Part of a small language model's weights: 4 heads of 64.
MLP neurons of a small language model. Each row is named by its layer, matrix (down: output weights) and neuron, and shows model dimensions 64-127. Each number is 50 + 15 x the weight over its row's rms, rounded and kept within 0 to 99.
A block is one neuron, or neurons of one layer that tend to fire together. Before each block is what it responds to, as a language model described it from the Wikipedia text at the highest values.

Responds to: Table headers, heading markers
L4.down427:37 23 51 77 51 50 37 52 40 60 59 30 61 41 42 32 52 60 57 55 21 44 48 42 39 19 45 39 40 61 58 33 08 53 80 70 49 47 34 54 71 44 51 65 44 54 62 55 36 48 77 70 45 37 22 64 83 60 86 31 18 12 68 42
L4.down510:38 33 16 84 64 53 45 57 54 53 67 45 66 35 30 60 43 50 62 54 22 47 51 48 54 42 41 48 51 58 67 45 27 58 64 51 62 67 51 60 80 23 39 82 37 53 49 54 57 53 79 53 43 55 04 54 58 47 48 44 29 21 60 46
L4.down611:30 33 16 50 62 54 66 39 37 75 57 57 75 52 31 66 67 57 64 72 36 46 43 43 64 58 42 44 25 45 52 74 41 56 56 33 77 38 48 40 48 40 72 50 55 54 66 64 50 33 68 61 64 31 35 35 37 27 56 45 52 64 60 35
L4.down1243:27 50 20 62 36 58 50 51 37 58 76 21 62 25 49 61 19 57 52 44 60 61 46 61 48 56 43 32 54 46 57 51 45 61 99 43 49 39 44 50 50 26 58 70 35 56 32 64 63 47 63 65 61 34 35 68 67 59 78 26 19 37 74 47

Responds to: Place-introducing prepositions
L13.down542:58 44 69 64 75 42 67 42 71 24 00 49 30 47 59 30 55 79 36 44 81 34 61 53 60 59 54 72 48 68 43 53 73 53 55 71 44 77 60 67 59 54 34 30 34 65 62 43 33 67 49 59 64 84 36 29 43 44 39 37 67 66 72 53
L13.down571:49 65 46 66 37 69 54 47 53 27 10 30 25 49 45 46 55 29 63 45 70 63 64 42 48 42 66 64 40 54 61 61 48 31 61 60 51 36 58 54 73 42 36 31 41 57 45 49 70 54 41 60 49 55 28 78 37 46 42 21 76 50 60 49

Responds to: Year final digit
L4.down133:51 48 43 68 31 62 56 62 56 40 63 43 62 48 52 38 36 41 50 43 28 68 89 52 54 44 58 30 54 36 79 56 28 38 09 52 47 52 60 37 86 54 50 55 46 55 77 63 54 52 33 49 60 76 34 15 46 49 63 44 53 55 83 78
L4.down142:44 57 66 42 61 37 35 28 80 42 49 37 70 62 52 71 58 63 50 31 71 39 67 54 60 56 49 50 67 65 26 52 65 62 40 73 43 34 25 44 35 56 32 50 58 77 38 46 56 63 55 67 61 60 56 70 32 36 63 51 81 66 53 25
L4.down236:47 54 58 64 71 44 38 37 42 56 60 53 56 37 51 71 35 62 36 51 71 35 71 41 54 55 58 61 52 44 38 76 72 63 35 28 29 45 45 45 54 30 52 36 79 57 43 47 81 59 53 41 84 46 11 31 68 48 67 39 59 49 53 61
L4.down711:38 64 18 58 65 38 51 55 64 39 65 40 64 52 51 67 64 30 40 41 15 57 62 56 41 69 45 31 57 42 62 45 57 30 17 71 51 47 29 46 61 35 57 63 41 50 39 55 36 64 46 29 57 50 13 46 33 50 44 62 29 38 76 49

Responds to: Verb-completing suffix tokens
L4.down137:48 32 54 45 95 69 53 39 73 40 56 58 37 48 49 33 45 72 37 56 46 91 48 51 46 31 49 55 64 42 42 67 30 29 45 56 45 57 52 58 33 41 69 40 55 36 51 29 49 72 50 39 36 67 41 38 44 56 61 55 59 50 53 46
L4.down665:24 47 41 65 53 44 55 69 48 54 52 60 37 55 33 36 55 87 62 43 35 79 65 54 85 22 38 61 52 46 62 46 47 49 67 62 52 45 22 54 45 48 63 44 45 70 68 53 64 51 53 63 35 95 50 35 63 34 73 48 54 71 32 53
L4.down810:31 45 63 33 46 69 28 34 66 43 23 34 30 53 54 40 49 58 47 61 48 55 59 70 43 48 46 21 53 49 61 58 47 61 51 47 46 42 64 32 61 34 51 40 45 50 86 43 43 22 57 63 32 34 60 47 46 63 49 58 83 49 32 44
L4.down828:51 37 59 92 46 31 36 62 41 38 49 48 58 83 33 45 64 62 68 64 41 51 54 46 51 29 34 50 45 22 77 64 71 64 60 58 65 28 46 54 89 56 36 43 45 88 66 31 34 17 72 50 27 70 38 57 57 37 70 36 52 33 54 37

Responds to: Final suffix pieces
L4.down637:32 53 51 64 78 45 33 61 50 46 18 77 57 66 65 55 35 47 48 63 42 56 46 56 39 45 17 73 50 60 59 61 45 55 38 84 70 60 41 52 52 52 66 56 57 41 58 52 66 21 57 28 24 64 70 77 59 49 71 42 26 45 55 17
L4.down650:31 51 35 92 33 35 22 53 38 56 77 28 52 49 52 83 30 60 41 62 25 64 60 57 71 18 20 65 45 36 62 54 56 48 28 86 43 57 37 47 48 43 55 42 35 58 22 52 45 57 52 40 42 28 62 21 47 37 79 51 55 63 63 45
L4.down725:51 38 30 76 51 47 48 24 45 24 45 30 38 57 50 45 34 61 64 42 31 54 45 33 67 24 13 61 60 56 31 46 71 63 39 60 36 39 70 33 45 57 54 68 25 15 46 63 64 36 81 31 16 35 36 53 90 33 67 56 60 43 47 27
L4.down972:48 17 55 33 53 32 56 47 56 57 32 53 75 40 70 53 63 60 60 53 47 75 67 76 19 34 87 66 59 51 33 53 36 42 45 44 33 42 35 41 62 47 51 65 69 16 45 60 31 66 75 29 38 57 53 76 22 35 60 37 32 21 39 35

Responds to: Nominalizing word endings
L17.down41:42 31 21 46 30 46 66 80 70 26 34 49 54 78 59 41 73 67 66 49 33 60 51 54 61 42 35 73 74 68 55 67 40 45 36 48 49 40 60 27 35 57 53 67 54 41 53 65 66 59 61 49 36 70 55 42 60 28 58 27 36 52 42 28
L17.down157:53 22 76 49 50 43 47 39 73 36 47 56 38 48 52 70 51 36 64 49 54 70 33 13 79 50 64 60 67 64 46 48 55 53 51 55 14 62 39 57 61 79 65 24 33 62 29 39 58 27 80 52 41 54 39 59 45 37 32 42 53 47 59 65
L17.down251:34 48 69 62 50 82 41 54 42 55 55 59 44 31 29 63 47 72 51 63 35 53 49 81 67 58 51 74 43 60 45 38 48 71 66 53 43 58 33 47 61 50 26 44 64 45 17 33 63 22 75 35 44 47 92 33 55 38 60 46 71 34 56 61
L17.down432:42 39 51 31 47 27 62 44 34 55 40 58 59 54 47 61 53 49 36 69 03 52 55 63 58 52 46 57 46 40 34 38 25 52 30 71 37 66 47 51 58 46 40 64 44 51 52 44 82 23 69 27 53 60 71 33 53 59 79 49 66 59 61 27
L17.down627:48 36 54 64 51 72 46 70 36 54 45 44 46 03 57 65 25 59 61 78 51 50 65 41 66 64 41 55 29 56 46 52 13 73 77 61 42 54 44 22 70 52 47 52 37 26 32 66 71 69 45 26 65 35 57 59 46 50 58 62 45 48 23 60
L17.down702:49 70 70 51 51 21 43 56 41 65 50 90 61 43 24 59 40 41 23 21 53 37 28 63 60 42 40 39 73 35 48 64 46 62 44 33 70 32 30 62 61 36 60 40 45 68 54 61 68 39 66 46 51 58 29 57 49 49 53 78 68 83 71 73
L17.down832:50 67 47 45 34 51 34 58 50 60 25 56 49 55 50 55 66 65 36 23 37 55 54 54 56 55 55 72 45 53 37 20 63 39 46 63 41 40 61 60 40 57 51 46 68 22 59 49 54 58 50 52 60 85 60 68 65 42 36 47 62 57 55 18
L17.down912:60 61 66 47 68 31 47 57 87 62 58 56 55 48 42 64 71 46 78 80 47 49 59 67 60 30 32 53 45 51 53 45 66 59 45 39 40 69 64 48 41 66 42 00 73 45 32 55 27 52 46 39 64 30 09 53 42 32 25 40 56 56 55 34

Responds to: Quote/content introducer
L17.down588:45 41 67 33 67 48 28 71 57 30 45 36 63 45 29 53 71 23 49 67 53 45 69 41 34 79 74 49 46 77 67 33 42 54 39 70 32 59 39 49 79 51 45 22 52 43 52 44 35 53 41 71 39 61 42 47 61 72 38 53 55 38 70 51
L17.down675:50 50 48 49 61 63 46 62 53 47 66 65 43 71 31 49 69 58 72 53 28 64 49 62 66 73 40 43 70 43 46 52 44 49 45 36 36 46 48 35 52 68 51 63 57 47 72 31 32 51 53 57 67 46 43 45 65 73 28 41 43 38 45 45
L17.down1050:49 23 53 83 64 41 51 54 12 41 32 64 75 58 71 00 49 22 60 55 27 24 37 30 27 57 53 43 55 60 45 66 41 36 53 48 38 66 61 45 28 40 05 72 40 83 35 47 66 54 49 69 48 69 52 42 44 65 51 52 46 43 67 57
L17.down1140:45 43 40 57 54 51 53 44 41 52 44 42 39 40 42 47 54 42 65 31 60 65 42 51 65 50 46 40 66 54 66 54 71 61 35 47 36 20 36 24 48 49 72 44 53 40 48 51 52 72 48 34 53 45 06 66 61 49 62 51 60 59 47 57
L17.down1142:53 65 43 59 72 18 49 54 32 38 57 60 55 43 62 26 40 55 38 52 54 45 31 48 33 56 37 49 60 66 47 58 28 36 59 38 61 42 56 64 64 51 59 44 69 64 47 56 53 53 68 47 39 25 15 53 52 51 25 61 62 54 86 36
L17.down1146:64 38 51 27 47 50 72 49 62 58 49 53 81 52 76 39 54 27 44 20 52 53 45 58 34 43 74 55 76 55 59 42 35 72 43 50 49 15 61 21 41 44 56 45 43 25 29 46 49 36 77 39 57 45 70 34 46 58 47 48 27 73 45 63
L17.down1167:51 43 67 42 76 44 72 70 47 57 52 73 47 32 45 68 67 54 45 39 58 44 74 52 45 56 65 21 45 50 69 43 57 43 36 54 19 49 62 77 45 87 50 54 45 41 81 31 44 45 61 40 54 37 36 55 64 54 44 68 62 36 47 62
L17.down1255:40 47 72 34 66 47 60 79 50 55 27 45 47 49 49 59 56 48 78 72 59 34 49 52 51 61 38 34 18 60 48 55 65 38 48 50 29 42 42 52 78 68 50 64 35 42 70 49 41 79 57 56 40 45 26 50 45 65 54 71 44 47 61 67

Responds to: Noun-completing word endings
L13.down60:46 34 56 50 81 45 61 33 57 49 29 42 44 82 34 53 56 66 52 38 60 58 72 55 56 40 18 62 37 50 37 23 72 59 47 62 53 44 89 31 43 35 37 72 79 31 60 28 41 64 67 32 32 48 38 39 43 87 74 45 49 59 26 26
L13.down691:46 64 63 34 58 31 48 38 68 47 41 39 81 44 24 41 55 51 75 70 61 67 70 31 11 33 43 59 41 69 37 22 74 61 55 59 52 67 52 67 57 80 45 64 31 29 60 64 56 68 33 54 37 58 37 65 49 40 44 38 32 25 26 41

Responds to: Word-initial capital O
L13.down304:46 62 38 53 56 66 38 59 39 28 38 38 39 64 50 49 58 56 38 37 31 49 58 73 80 63 48 50 42 43 49 37 46 66 56 39 57 39 48 41 54 61 41 78 64 38 53 75 50 45 54 62 75 53 69 76 62 59 69 28 66 69 42 68
L13.down1228:42 44 63 71 54 43 44 63 54 43 39 30 46 68 63 31 43 44 34 54 54 62 39 43 66 39 62 41 67 26 35 43 38 68 68 55 46 43 58 41 37 42 73 61 33 74 49 46 45 59 72 57 52 56 16 71 20 57 21 12 44 50 46 41

Responds to: Table cell separators after numbers
L17.down284:31 37 29 56 35 44 35 37 71 62 77 70 51 59 49 48 43 24 52 60 42 44 34 43 47 42 58 68 69 67 62 66 39 66 33 53 28 57 38 64 19 55 39 53 59 50 56 31 46 28 48 53 26 45 73 69 58 64 50 79 48 50 43 39
L17.down386:54 42 58 31 48 39 77 43 49 87 69 56 69 63 67 56 76 55 63 87 73 52 56 73 29 16 27 90 49 43 30 51 79 51 68 51 61 68 64 52 64 68 69 80 53 49 59 52 45 41 53 66 59 72 52 60 44 40 44 61 24 73 39 67
L17.down789:49 37 54 67 42 31 54 53 41 21 34 56 98 61 28 28 61 59 58 61 27 30 60 30 37 56 40 43 53 48 66 61 63 84 35 60 83 43 68 63 50 46 36 57 63 61 37 31 66 54 53 74 40 57 67 66 40 50 31 13 50 48 82 42
L17.down809:27 39 70 66 41 58 40 59 33 53 53 76 49 31 52 53 58 49 55 33 58 34 54 33 49 65 40 51 65 25 38 35 76 53 45 57 49 29 84 72 55 32 23 44 42 38 48 58 59 48 39 77 60 56 45 59 47 56 42 52 88 30 49 76
L17.down853:50 25 52 76 67 58 33 31 57 63 55 64 66 73 21 73 53 26 59 25 76 52 47 63 58 55 42 29 53 35 75 58 66 65 44 67 51 39 85 81 62 63 21 40 31 40 69 59 86 34 50 56 60 78 49 58 36 25 34 76 25 36 47 52
L17.down862:85 45 59 64 54 54 79 37 37 30 49 61 49 48 42 32 69 58 63 26 41 45 76 35 55 41 53 77 53 38 84 60 40 51 68 64 47 47 61 64 43 66 51 38 48 32 39 13 66 49 40 37 52 75 55 69 52 44 37 18 32 43 41 58
L17.down1022:44 36 54 43 58 51 53 60 59 65 34 28 63 41 57 48 57 33 36 37 78 39 63 48 40 58 45 26 67 44 51 59 47 42 65 45 24 52 50 72 60 35 50 75 30 36 85 53 71 42 41 30 54 43 27 49 72 46 52 48 65 52 50 52
L17.down1128:46 45 39 54 47 43 42 30 14 38 45 79 58 02 64 52 46 52 54 30 57 52 43 49 39 62 41 53 46 46 59 18 53 48 53 65 52 44 77 59 69 46 46 51 50 53 42 46 56 48 47 50 52 26 29 39 48 58 44 44 65 39 35 64

Responds to: Mid-word foreign-script pieces
L13.down66:36 52 74 75 35 66 41 39 32 33 52 70 51 49 52 54 54 56 38 64 47 45 71 52 71 62 59 39 63 74 50 38 37 33 47 57 54 22 47 54 50 47 37 61 53 56 52 61 63 40 55 55 53 62 00 49 38 60 50 37 37 55 59 58
L13.down330:40 36 74 52 74 63 00 75 49 37 85 65 54 56 53 66 64 32 45 64 51 39 48 37 76 56 34 56 56 53 64 21 65 62 60 44 68 66 40 51 55 32 54 48 42 74 34 50 64 55 55 69 39 23 89 55 57 41 58 31 47 50 41 33

Responds to: Year-final digits
L17.down283:62 54 75 43 85 77 51 41 41 55 25 65 88 60 84 55 64 71 34 70 72 53 50 31 65 22 70 76 38 38 32 32 44 42 41 75 57 63 40 09 56 55 48 30 46 45 48 51 41 43 45 21 41 55 72 55 57 65 34 24 23 51 66 58
L17.down329:57 34 68 61 52 44 57 45 46 35 62 75 19 52 75 45 72 41 38 73 69 36 50 45 80 43 50 25 49 43 56 46 23 51 20 50 41 19 58 50 45 45 33 49 52 43 56 65 61 77 44 65 64 38 22 91 42 51 58 59 52 57 74 33
L17.down374:54 49 51 32 69 18 54 49 66 33 42 40 75 15 36 67 46 56 23 38 47 49 40 54 40 55 55 73 50 30 66 48 29 25 40 98 63 44 41 73 49 44 66 63 52 58 50 36 25 60 42 48 34 47 62 85 37 39 62 66 41 42 50 29
L17.down638:51 34 58 54 64 49 63 66 54 45 42 50 40 57 68 66 50 51 46 59 39 46 68 52 53 43 62 41 63 41 77 55 58 71 25 58 28 33 47 50 47 43 70 66 67 42 33 57 60 33 55 71 52 47 50 54 53 40 85 42 43 55 55 39
L17.down661:42 67 56 62 26 31 51 65 51 21 39 16 50 67 53 47 59 79 53 46 56 58 50 47 59 32 60 63 37 48 66 37 35 02 43 31 87 51 35 70 39 63 60 54 48 15 26 65 47 57 69 41 56 12 54 56 41 43 48 07 65 50 41 32
L17.down796:50 35 34 45 17 39 53 50 69 27 55 34 43 71 44 48 69 40 48 59 59 41 35 50 78 54 64 36 42 48 58 76 26 60 46 39 40 59 66 46 24 29 84 42 71 46 43 62 70 42 46 32 48 56 56 43 39 36 34 55 63 48 69 64
L17.down860:34 52 55 40 38 71 44 70 50 61 47 49 68 77 58 43 35 49 46 52 59 29 37 55 45 47 50 62 44 60 59 80 40 52 64 25 32 82 46 39 36 66 55 47 65 36 62 65 50 48 63 83 22 68 56 69 56 31 51 67 34 53 41 40
L17.down948:58 54 61 37 49 49 31 28 48 56 44 11 54 59 72 30 92 54 61 60 70 39 40 59 55 44 71 46 62 50 59 34 57 35 17 77 83 49 58 28 32 64 33 56 31 35 35 40 83 55 48 29 27 46 60 43 27 54 47 24 30 57 31 49

Responds to: Transitive verb endings
L13.down549:35 42 51 51 64 22 70 15 53 49 64 67 45 29 49 40 55 63 62 52 76 34 35 76 64 32 39 51 65 47 38 35 60 68 50 34 71 52 20 53 52 45 67 44 38 39 54 46 59 73 38 49 59 54 03 40 23 44 40 35 47 58 54 55
L13.down802:45 72 42 74 30 51 65 55 44 53 21 50 43 76 43 29 45 37 36 55 61 41 64 57 53 46 51 62 66 42 19 49 45 59 69 55 77 49 49 69 43 82 51 46 60 45 45 42 51 48 71 66 54 75 57 30 33 42 54 43 72 49 44 59

Responds to: Word-initial V/p fragments
L13.down74:39 48 23 62 92 49 44 59 71 49 53 44 63 24 45 68 48 48 62 40 58 21 23 55 51 55 58 25 56 82 72 59 42 77 56 34 49 49 73 22 70 36 48 22 73 55 60 28 90 48 52 43 57 51 53 66 57 64 48 50 53 13 65 56
L13.down348:22 70 16 47 43 59 63 53 62 66 38 55 39 42 55 52 58 59 54 45 49 52 54 55 37 46 63 68 47 61 34 59 34 65 64 46 60 54 49 59 78 53 71 65 50 39 75 62 60 37 74 25 44 47 48 43 62 26 68 52 24 58 59 66

Responds to: Temporal prepositions before dates
L17.down84:38 79 34 63 38 54 58 58 49 58 79 46 29 64 76 39 85 56 38 75 34 34 50 86 46 29 45 69 45 47 56 60 41 28 43 31 73 44 62 40 46 63 51 39 44 59 39 76 38 56 34 62 51 48 19 57 48 47 46 52 64 76 45 39
L17.down89:31 57 33 61 68 50 64 67 28 41 70 39 68 57 32 50 31 68 50 40 34 18 55 25 53 56 37 76 45 31 53 52 41 51 51 54 77 38 56 19 54 72 33 50 35 51 79 68 39 49 40 54 54 62 28 63 73 46 66 29 37 40 45 59
L17.down286:62 37 47 71 53 36 36 51 62 48 55 97 41 25 37 46 54 22 53 39 56 53 56 27 55 47 44 67 39 54 54 29 38 40 42 40 46 30 54 79 37 50 60 50 52 42 43 52 72 11 56 53 49 37 42 55 54 43 74 68 38 35 36 23
L17.down490:53 66 48 21 60 45 36 43 40 32 27 41 85 64 68 39 69 57 55 58 48 66 51 30 42 68 58 49 38 63 48 43 51 13 09 59 58 41 63 34 46 32 50 22 71 39 45 77 75 46 22 27 44 53 66 42 63 76 35 48 55 47 59 60
L17.down500:41 47 67 57 54 45 68 60 48 49 36 34 18 54 56 66 67 48 56 29 59 41 38 34 70 45 39 42 03 35 84 36 54 71 42 62 52 49 55 74 74 34 68 55 61 71 25 53 42 53 29 35 55 71 46 42 44 39 45 43 39 42 44 62
L17.down645:35 70 57 69 56 69 44 41 43 72 59 55 54 54 75 81 51 57 39 73 56 49 67 71 56 42 64 40 52 68 88 43 29 55 40 53 85 67 66 78 40 54 35 56 51 63 42 41 28 40 59 50 34 29 11 61 37 32 43 20 57 50 54 46
L17.down688:79 70 44 78 49 69 44 36 56 42 61 50 51 41 42 37 54 51 47 53 29 66 61 61 53 32 52 56 80 51 49 57 54 31 61 55 42 70 63 21 76 68 61 62 51 62 20 59 29 32 38 60 25 60 27 22 42 35 50 42 67 56 27 63
L17.down770:34 44 73 74 88 49 44 71 61 50 69 30 21 59 43 62 58 54 24 44 50 45 57 51 31 74 44 39 32 54 43 50 77 60 63 35 66 60 48 68 56 48 60 44 63 46 26 72 64 54 53 41 57 58 67 43 50 53 39 19 70 70 45 79

Responds to: Word-initial v/B fragments
L17.down50:30 43 41 54 37 39 70 32 36 45 24 66 51 38 20 48 36 55 27 45 20 50 55 57 38 78 59 39 26 41 26 72 56 43 36 52 26 55 36 44 65 58 39 28 55 53 47 62 45 68 56 50 36 47 46 30 33 59 44 68 49 31 38 56
L17.down126:59 47 41 51 35 51 65 78 29 57 42 33 87 66 41 44 41 60 52 65 65 32 63 60 50 68 39 31 61 63 53 57 32 58 29 64 69 47 42 55 49 33 57 37 43 59 46 55 35 41 48 46 33 24 69 69 41 53 60 71 79 34 50 30
L17.down147:48 60 43 43 57 45 43 72 71 41 32 40 33 41 58 45 46 51 65 49 65 40 47 67 52 42 42 57 48 52 12 67 52 63 38 64 40 39 38 57 40 39 67 83 42 46 43 67 73 45 13 46 50 12 02 43 34 43 66 54 58 56 72 49
L17.down330:27 45 47 28 35 56 67 46 60 43 21 40 57 43 51 56 45 08 67 51 35 46 59 55 48 56 39 58 40 56 51 32 58 46 41 42 79 43 34 70 44 45 53 70 64 66 51 27 56 41 64 43 52 39 26 40 35 51 42 54 58 45 47 53
L17.down384:63 57 57 67 70 62 44 49 66 61 62 64 51 54 48 67 43 60 64 63 05 63 40 43 65 53 48 40 49 61 31 39 33 29 43 53 47 52 57 25 55 45 55 62 69 35 54 35 48 72 68 25 27 00 58 38 49 84 61 59 69 45 26 36
L17.down642:50 47 50 35 39 57 48 22 61 48 69 59 44 47 22 39 44 45 43 72 38 30 50 27 79 35 70 65 36 90 52 61 38 43 46 43 62 51 23 52 17 65 42 60 37 45 65 50 64 33 38 44 34 50 71 57 43 42 35 48 59 47 56 82
L17.down815:76 58 37 53 26 76 44 55 80 52 37 29 49 60 26 61 75 63 62 23 43 26 55 45 48 48 54 68 60 40 45 50 46 64 54 51 44 55 45 28 68 63 85 72 19 30 39 23 32 46 39 70 50 38 21 78 45 60 28 63 51 56 51 51
L17.down1111:46 51 41 30 56 58 47 60 79 33 52 35 40 49 63 52 58 45 54 43 53 81 59 24 72 33 47 56 45 55 40 33 55 58 53 43 63 30 48 58 54 44 53 59 23 55 65 45 61 62 38 44 61 56 25 71 63 65 40 46 51 52 58 49

Responds to: Name/quote introducer
L4.down97:43 44 49 81 55 41 63 37 30 46 47 79 49 58 33 83 66 40 43 55 67 66 35 35 61 33 69 47 34 51 44 45 41 24 58 48 73 45 49 63 74 46 53 35 52 28 83 68 55 51 29 26 52 39 42 50 44 44 70 45 72 29 68 93
L4.down584:24 40 44 64 31 38 68 44 31 50 63 43 68 77 41 57 60 27 65 65 42 54 60 67 35 44 50 47 53 33 43 53 55 55 63 68 55 56 47 39 56 47 53 13 61 61 58 36 76 53 65 77 53 58 35 64 60 43 32 41 55 54 57 60
L4.down612:51 50 48 37 18 44 54 71 24 60 83 42 46 63 35 62 63 26 57 29 36 34 30 42 55 49 87 61 59 59 55 33 63 28 59 32 88 50 21 80 62 51 64 46 25 46 51 54 57 37 48 39 58 44 36 51 40 47 67 28 38 52 68 66
L4.down898:49 58 62 82 62 50 56 43 39 66 56 73 35 55 67 57 59 44 78 38 71 64 52 19 42 32 67 44 29 43 48 61 64 22 40 59 77 56 69 58 48 25 27 27 52 49 59 59 48 29 43 81 62 51 45 53 46 52 37 84 76 58 65 90

Responds to: Word completion in titles
L17.down4:49 38 46 38 50 39 42 50 19 38 43 73 65 44 50 51 57 39 53 42 56 40 39 60 56 42 58 36 59 58 53 73 71 42 72 43 35 66 34 51 32 46 32 40 70 47 55 61 88 61 32 53 20 57 30 44 47 64 53 46 70 19 35 60
L17.down108:54 49 46 39 48 69 73 53 46 32 56 46 47 33 41 71 45 50 21 41 62 26 41 88 89 68 56 69 55 56 53 77 27 51 50 77 64 73 46 61 32 62 60 37 41 47 39 66 14 57 33 43 47 56 35 57 40 46 42 14 47 43 58 66
L17.down433:30 50 36 47 59 32 43 45 77 55 59 56 41 62 88 53 59 57 56 59 46 14 54 43 52 74 44 43 53 41 63 50 22 53 40 51 52 38 56 41 40 65 72 67 32 51 57 39 53 64 51 38 69 62 51 35 35 62 47 49 68 67 51 68
L17.down434:68 62 64 31 53 59 32 63 47 53 42 52 57 61 44 33 81 41 68 25 20 42 54 45 51 40 62 74 60 68 51 28 34 70 58 35 47 39 59 55 67 70 36 53 56 63 23 73 30 51 39 63 42 21 24 50 26 12 74 35 49 64 59 35
L17.down439:53 57 51 44 52 65 52 32 27 53 62 17 60 31 42 60 58 42 27 30 71 46 36 31 60 55 85 26 24 38 71 60 69 51 39 65 43 57 72 78 42 54 08 43 29 45 63 40 74 40 26 53 42 61 20 50 51 41 48 39 25 53 47 63
L17.down488:60 31 44 55 65 54 61 40 36 67 58 57 52 48 65 23 63 48 65 27 48 60 36 66 71 54 37 71 56 59 64 42 60 84 54 48 53 54 46 58 41 33 70 56 42 63 39 57 65 44 70 50 60 30 70 42 59 69 34 49 55 63 39 47
L17.down606:43 59 33 58 50 41 45 28 55 48 44 67 54 48 35 81 51 36 61 83 44 66 40 40 46 52 59 34 17 64 87 35 41 79 34 34 55 42 34 35 46 46 82 23 06 66 39 35 51 64 36 52 33 46 46 49 42 49 24 54 52 56 44 60
L17.down807:33 28 59 35 12 21 61 12 35 46 36 59 42 14 69 60 32 41 41 58 60 44 66 38 31 70 41 61 24 28 53 38 28 63 05 80 57 72 76 85 47 47 37 46 57 68 56 48 42 71 63 52 51 74 82 54 44 52 53 42 39 53 41 50

Responds to: Institutional title connectors
L4.down327:41 57 44 55 40 12 64 68 33 47 59 75 61 67 33 58 41 58 27 85 41 56 62 53 42 44 42 59 56 18 50 41 47 51 52 42 49 38 40 40 88 78 62 71 51 50 58 45 51 64 87 47 25 33 39 55 39 47 62 58 42 60 42 49
L4.down706:29 59 60 48 58 34 41 31 48 83 23 73 62 40 62 52 47 62 36 49 33 60 31 57 21 49 54 59 41 40 50 36 43 33 44 68 56 59 50 45 63 48 41 48 63 52 55 76 42 54 63 44 43 46 47 74 46 40 56 48 48 40 49 71
L4.down950:57 30 64 42 44 53 33 41 36 33 46 42 54 35 33 56 20 77 37 69 58 82 50 14 38 49 50 36 54 21 44 37 52 53 70 55 32 64 69 34 46 43 53 64 62 46 68 35 82 56 53 39 21 52 48 62 47 61 71 53 40 34 40 72
L4.down1149:31 28 59 72 46 39 51 52 46 46 20 60 56 40 51 59 45 44 45 50 72 54 33 26 57 55 43 38 57 37 51 54 49 07 40 66 49 59 66 46 70 31 61 90 55 74 56 51 49 46 52 39 40 34 44 67 42 40 37 60 53 68 32 51